{"norm": "rmsnorm", "init_std_o": 0.00597, "init_std_up": 0.028, "seq_len": 256}
MLP neurons of a small language model. Each row is named by its layer, matrix (gate and up: input weights) and neuron, and shows model dimensions 160-319. Each number is 500 + 40 x the weight over its row's rms, rounded and kept within 0 to 999. Numbers have three digits each. A neuron's up and down rows have the sign that makes its largest values positive.
A block is one neuron, or neurons of one layer that tend to fire together. After each block is what it responds to, as a language model described it from the Wikipedia text at the highest values.

L6.gate623:507499523508492517548516496467548569503471497408495467514481488532590419496509575487495538506460408454497527551459496452508493491447460495508472538505528531588563501447522516496448468458562522487479535523520475496485440603444474526492492567452504573440469570532499502512503453531471525535517472509497481460509537513526471525507558434511508515535478557412459542530469524531505515496434492536497539506528559517481537523525418445524483546467543471487478556492595490535469416483504461
L6.up623:477463519534456564466492471473510529541527535445485485553489524523446544527472539518480592536531462506459531524531468431476498456407486430534572458504526484498521477513544527561487445556559485493490507499554457572457475531520496512549481469460488564491556512508502469457451524514547489473532517501512495528552513580488515483460547431482479440575564520523437539469512513505493563476542537561536460433544543545541514563459441534381497532476505522486518439462462543555496450426532526
Responds to: List and field delimiters. Punctuation that separates items in structured text: dashes opening bullet lines after a line break, commas after day numbers in dates (Sep 3, 2023), colons and pipes in tables.

L4.gate112:499512557550473536502505455481557472526430522439543518517468496517519454516524513454453518480554425434538464504554424485503503524534503472491490548442506489443493483553481522434414477439583450466477491514527504464513524559504513513460569525453582460497504506521455573468425427551534535479476523489523482466509490522531445501553577506537545542528466531515500528524478479434519471485554525509567516467538497458484496494511569518496511443417531532477496531478509475491486466566434434
L4.up112:500446487557442518499465552574503438568520484464507415483492510536463516507569527471518489474562520516470479530474479502468549501495494553519480489508445411473521562468525514529455506518481605461454525501492481549449533455494423537548525507478466483526497525488500502530483541556507534490547511543473523508526478539481546468501494467477470522502516457559513523493551469447558511518459474469499533488601528502521438513482476478570519572476514407497485580554444526486559448447531534
L4.gate289:446526492487444584498520533473500507434593458522461440433432613439473481438496449541527510494497383488550493515500443465577485502601487517474531501477545481509492484496502507520455505563525511498443487520419421471489482477542520569506491519545571546449452504445429525490475541552482576500530488572442479536472449416569497440471510506474487462516461501510527595407482500482490512480433514503533476499472464448498456487469421472457528449496421461516493419534515443511468492537491497
L4.up289:481613528559497441470542468489440477471522579507512459574462491501490411549529519481473548508510459511553464542478506518517446576476495536489516544494543496562481459504507510485501537496525473493464532546511452532510499491475468505480528519509455497504475493558463503558488493514504494462537488418493473471486553504558525515450564532510551535541469512583511472523508502493501509463434476434437533524463550465486480552466521522525458477471466554510481544540472567492502487488443565
L4.gate402:488590491513482557486554493482480391464486509500420562553490523439450466559521531477497491532548499465519463507476532496438491471517474493496526583505537487488576434488518554483471488471495456527538507489449456479493564484566480488487527484406474425499488525493573506481565486494476505473458491480490515490488540489453516498444483481441459568553461489481531485465474492514489507452525501409541475493514463500530534537430476453387442497530483528482555473485538448523529466454472536
L4.up402:437472536527496560442404495503477484442462477513527541490560507406477444529590568510424500499541507521518515489463512536444519504461518533503514523536543529509528481538542585468528486507477501534514502461434511472478518502522425474439484515524505501464464533505482522448488467485463550594523467523465501482447524461508464481529457558445552499465473482526436559495490462532462490522480507453537519507494536487508430530535556502528548487537517474467467475519499499505441477498425482
L4.gate488:515459435487470543508484525549459487438501393561501432506479536466455457476452479428499497440458537494480536552439523435490463406574471544485434497504491602466436512500489555456500468547486478443452522529567537495512480545447513464461543522490511443494530504478496473465505473519480576508437534493556513498490540477482550513439497539462495480523586587485527516507485556483572554389471445529519511415461492474509435445518449613549480436425460486496547494536494503542460427482499486
L4.up488:442502472523507540516518532521480515500480473501509508493533522459412476466426503516525518423432487502492465515439508538555447454508465475518452538451481444494382512464462471478462452451497505589481552506522455536434492456515437471508509552412551455415600475473524524499477516514483538505500510418520468481488523513536572489479495482487450528450517564552529511520593542418482471544485532517470410498433557453476521468488474522475465453522505422473558515480472488536492480510566477
L4.gate493:514576458560466490424468574501484490525537460483534520484490488533440440512540479475537502457463471473568429504449510496432535448518477472553508493499568448456463493528559513549396518553486481493524538439502496562463526513551513452500567504525515541503458440458413547468543424526474472426530570471593492543545514529566541538491471552446515562577506506533505486439470503401489544465443505438448457471499530465504480513543463520522501511516507500506510483525588493484436392508419507
L4.up493:504506515538464409478469493453542507496481519437492501559427570485475455506488527535482433448514478460489472471521522527480507506506479527570521492549479560405504533457514432538517528506549565523530519503421444498504542415548445441505495555453460487512505576510482520461508536482488480554451478556471502503489487459491426493473538547488547535473476475533516490567463527549483533477522515460550501492558529507516421536444503513477492506535499464483516559449534496502531487453466539
L4.gate566:441539538489511465539507486534548508467438446509484486450504573518439421450543481501475548506445476501541461513505535490486453459536478420491467558450543526438517475469525514487575505504526500497479425445488530507398490428529586508455559548512483566559572547537523474509497415536428538492510487479474564443474512421420535447511499559499467547504571539453469596512525534511473537494443476510447437437401424554494544534575504490546545446488458506512492484475478481466503541513440484
L4.up566:504457516537556441534462490484454477556573506507440470512469481513500438434532494488503535513483469499476492513513528465503467472524428395541435491482568515444529381519548526533529530562524513526497469518493455512400494499537471444530498503489458539501449538498460489485485437518533483456412414490534529477397509434537522469451509463548548526482497509447531477435472495504483510509472521547516520504403473475552539451569484519484499466558532460486529505493591445562451510451487524
L4.gate591:443536488529518485533457508497485495523518499571462432438478455522487529487517538486494543457515545537485522519480513439516449493524398490532502521495576523506510569507487465564438432470483481506538478480504504498534429597491408455495576522451507457430507581473547475474566403515482501555504501548549556455527429513507433461485520481507497496500464473505480480539457555454485458495467591461552496498527510464550573475488444516486535503439522428485488512467472486498438444487499554
L4.up591:493505523546518508539438515503544534476442425518508459552545503491422482461505588456504481463509509467461484570511410430561499496532481527444430486508456460404455515446531467490538562566533499518517620461440523471460539555458477440463528521472514498459529592459553513471521436537456471496547546482572486507525558494523477472492467480537543492501510532521521406531502592429490481527522498536502483499460475548483470419452517582513520518466564524510496486573490565518404426470480474
L4.gate778:469487512465500515535457467427498491387420539497545522460496481508462458505529459512452505440552522538485486458474514475472489451456516579452514522558484466452518485487498429437440465458457445493465501530504501532486515503498442550535569572435545445535490572506463485586465470426505480499503506487476526436551489437497549533479484456504496563540574514509510485455446567468491453474424560473549470478446461470575547526460560552466485478477515514517536457524448427498492405575504514
L4.up778:522496533437505471499457466429532528503463477530512508521491559469504567466442530419473508490494507448555464521438435442562502504475515540558489455524540489434498534504531501558544531512518604487501526460515595494551563516534483520557530453497503552450486514544537545533453500470551523447473483520481478484508521509462539488527486470519499548426517463473502565541493456481516519498552543469463530499480571495434452486445494546527577539511495561571506496536486511486515426467465501
Responds to: Markup row and item delimiters. Wikitext structure marks opening a new row, item or page: table pipes before party names in election tables, bullet dashes under Sources, and = title openers.

L7.gate120:524514467464488561483500487474512420458467378475520501589442526486480552534520536581469518508475565501464548536529496532438476559452488495505496505576451477459461536420484503458515507529462464569490470459468506520462459522462507495445489460465508462496487518445472583471542481509503545528468507496393452472418511462481499488439487444540453446542559467482458450495507476475498444441499492528607435489519513573506540501484528572469514421461479541470473636519441508432491533541514542
L7.up120:483521480520499576484478436575508484506549471499460513466470517494515468551505540475455530502546493479501580444470495492507507484528606509524593590478423495504494465463475633535475526481545512545529431514466575502445499511528472416522502565565500455500536490507518532398452548504618436476548537556581575515448514499509546549497479513492537524519455455534425534540478500486480493469555491544485559450392532539528490487546485515487545512481534480472570506503481476487471521527458488
L7.gate184:532503495594442482554494473513509501530510483520453470512414419498473501485455520490441448501588527473494540533444468496472507471515525472526524496512499542445477423455525616517504497443498520495472464467577520387446528535427425469501497557526562451538469448492509513475477521484495551524441519535480470543517502410491540553498497455491497497535459529515453524443464493501493551409561554475517523449483555455497531470505473550555547561503493536563506559416469498509509503465514508
L7.up184:459510497570557404465478517450494477493452543481499626547469450546493543459510502489490557462573515556535520479462543508487566512492500525601507521488467509437407526425478547473484551473489535490519475521530438493535505478473546548491480424516510553495456509542527506448495511491475530504496515506483477475528475532533567493516537487599528513466480516479548455486456509399532472500484479549491525451525461514519474479430495539502524459439480471502419502504500499459483479373555466
L7.gate340:482535475526565476519442518460478528525525426482522563480513455522562536478510431484509579473554449451437495454451480540505510533533518555577415555504474535498556496498519534481468454434543472486466488512539541509549487526446507526534570573473502512464482526569558492469484459510502510475536514557478542536469466535500563545532434469474494492452468473559522513490504499566533533521432498505471564519505518463481530475499418475443463478453509455532431504498502498486519482489465470
L7.up340:480502540519620502515498501462518505498484488404489486486463493483539520533492491496394532515475440478459513448450486513562516459435454466470527470480540524477481501456581546555508521509544562475517400460481530553448544479513490507534567501482590561472453439439495480451463528492523488480489519544441525466497567507511438498584500506507492423499510463509544523579492562420484506416484452549470487465438457479507432495520590537494434422501538539524532434546439519444458512523449474
L7.gate368:542553461459487550517532465480536504490526433448461506517455541485556509462497506419513448470513426500481550472503507546558514507466555548539593530508470598505470483508545544456510544473572518569527481554523436441509526486529454529507534471531455487550480508479489494466452547526548441472445532498435590431468541502569481466512562515499484517468542494514462507483467532437509487484517472430497488564502516478553471537450504524492494455508558568511395505454527505478523473528556490
L7.up368:473504480511514522476533514531522469439514531521605501546521520489449476552514509482521486466477462502470540483469500532511458542508482467484584479535553422508557525419548467551554582521509575533506492504509524569562499492472460469537521488469531494483482475465501519423540527544496525450480463533531486509425533487512569498420533533505581547457389402548504464558425518520504461499472546439503473513488479485497464527521492445537515479524513492455484459477533527531440473458547453
L7.gate436:461419548396557427485428497447466551547490501404523514489446477524517498483515548433499504513508441538525461495544489490438535439512481555514472406517436548540487518538479543526433501506506494606553432539568483499461497472488462494525495577425558503466493481554558458487476442533514412416547503537448550438519452479503524628503497494481402456512553502460527458538611451490486511455492523476531443492526494476538557519537509574565507517471500507469539542531515465487494518519548536
L7.up436:474460522519546483478487530536506424583510440509554587504529435452535453528435530530507481488512502524488569535487526460525488533594543494554488462628527483489526494452502578510520497538519504501454359525551595469519525506525518470584530501503546479449463507529469462552462453477530506533461447533504471462496541509500534526494495469476536520564427482499492463525515452516533498464494438463531485464443497531514477497542433486536504521475512438474464454521533515514513481541553462
L7.gate567:577457475551555477508480522486502505414516476494515515594528496419507507452528501536505591462549452477531545460441557519485511478523501475554487480550456551483533435511520484513494505450575542514524465527553468504581484518475456472491552510481494565472544490506504473491491486496465541483564482603439469547537448503570523501479517467509494535534482500495459471493580472521506442507612517422546547513413474435491485499435438527522514503441472495575455436500483544453496519476470493
L7.up567:553468464469561536558556507462480474574482485479477444498467477525492541470501510445417435499509502529454444553435541509406489513499491518561476513559447475416512440540538498498537422476493556524526473532522539529511459607428502482493586470471519488432522531585497449495429439585481567440509428545445429540443488451501480562525465512543520505528498512486525490453495473506441463552513509487417560570511467506488532437483493474490456522482501562476451497449429531474529480491514514
L7.gate583:474453549566549492487574478522525505487479560511512502544455540572527508508477521481465446512561431482475533444486593482484516382496468535552522505597460511495513522510485545506520509513534476559440504469537548519554522561495489503521571521465516556464479544514500475527434460446522559570541493507468528567506535506510494510484481541527508497513494440543532529520480471432517525470505486452469487481528516544540532497435496474492428515495500466503534477490481562504457488530488445
L7.up583:505513534491517460550541484495523507483478494518515525530511441470531505456436539553511458486579489489451540472507512483455497479544486500550484492515484537496496480511515516517510558447515502542521482511606611570544505576550520464507522546477558493456552504503488509504439537510482495446488455516450552461460471542526566510519455472521548487525440495585540445509490502440533542403506547483537498485471540491471606442473548528543458519476475473567467525490501526455512421482500464
L7.gate651:560568505544442447544529524523541480498481536450449497465448490487468484574490547536453496496515467480505454487482506509500474456476443416564523549473579499505533495499593555579508546548554492510498402520541495483433523478512554457506497535546536542460443585495442513516487513506519434524495459496468509503531493502528580526486490483502487508544487532575473498524507507543526501475454489464449519430474504531545408479444478486518546512469526523578543480545483530515476492431561555
L7.up651:529424470470592474485532532422470498540453523509512487525467489513473468482515446491502525426426486435481452432510491468497536445499592503534535489513422540520532501495472501458527518566478492467450490583573543508494530448499451458495506514454514497483476486464551538536513474522546518485532556571458502530482400451559532484549545507475450437535506480495569490547544531474521572425432544513461524493468531560533565466479499543531460516423459481465520563501512502454455559525483550
Responds to: Table cell separators. Pipe characters separating cells in Wikipedia tables, especially sports results, election tallies and award lists, often after empty cells or numbers.

L6.gate490:536522496485461509444531469474482505485460462477559516487543469565467420463428494418496475465570516558540502483405513499453475487432462479524525483567519489461532426469466574498552476506577471616503568518482449508556514540493517509486526476495571545413503557541467570498499561525509596559432441531486406483421495546486461516561528488526549527539478464502532516458439497466463440542461443430449480483473518471519515505516511388475481475472491501470518518465488477576489477473502521
L6.up490:449481538432462525459545508459431520524404557498587494531518531481523495503504597526486523454566441471516474499551525528504523536483516505494581514601468411462526542516524439460469489552521451492473524514521480479428444540511609535540543524530494468522529480471497546533522489532520493481461495527491441529520532560450475537499516569510463541444512478517500489510411578470469460498493497483478422522501537529503472473494561483550510479495588513534527618494430538519568504502501526
Responds to: After decimal numbers. Tokens that end or directly follow a decimal number, mostly in tables and coordinates: %, table pipes, units (m, km), final coordinate digits.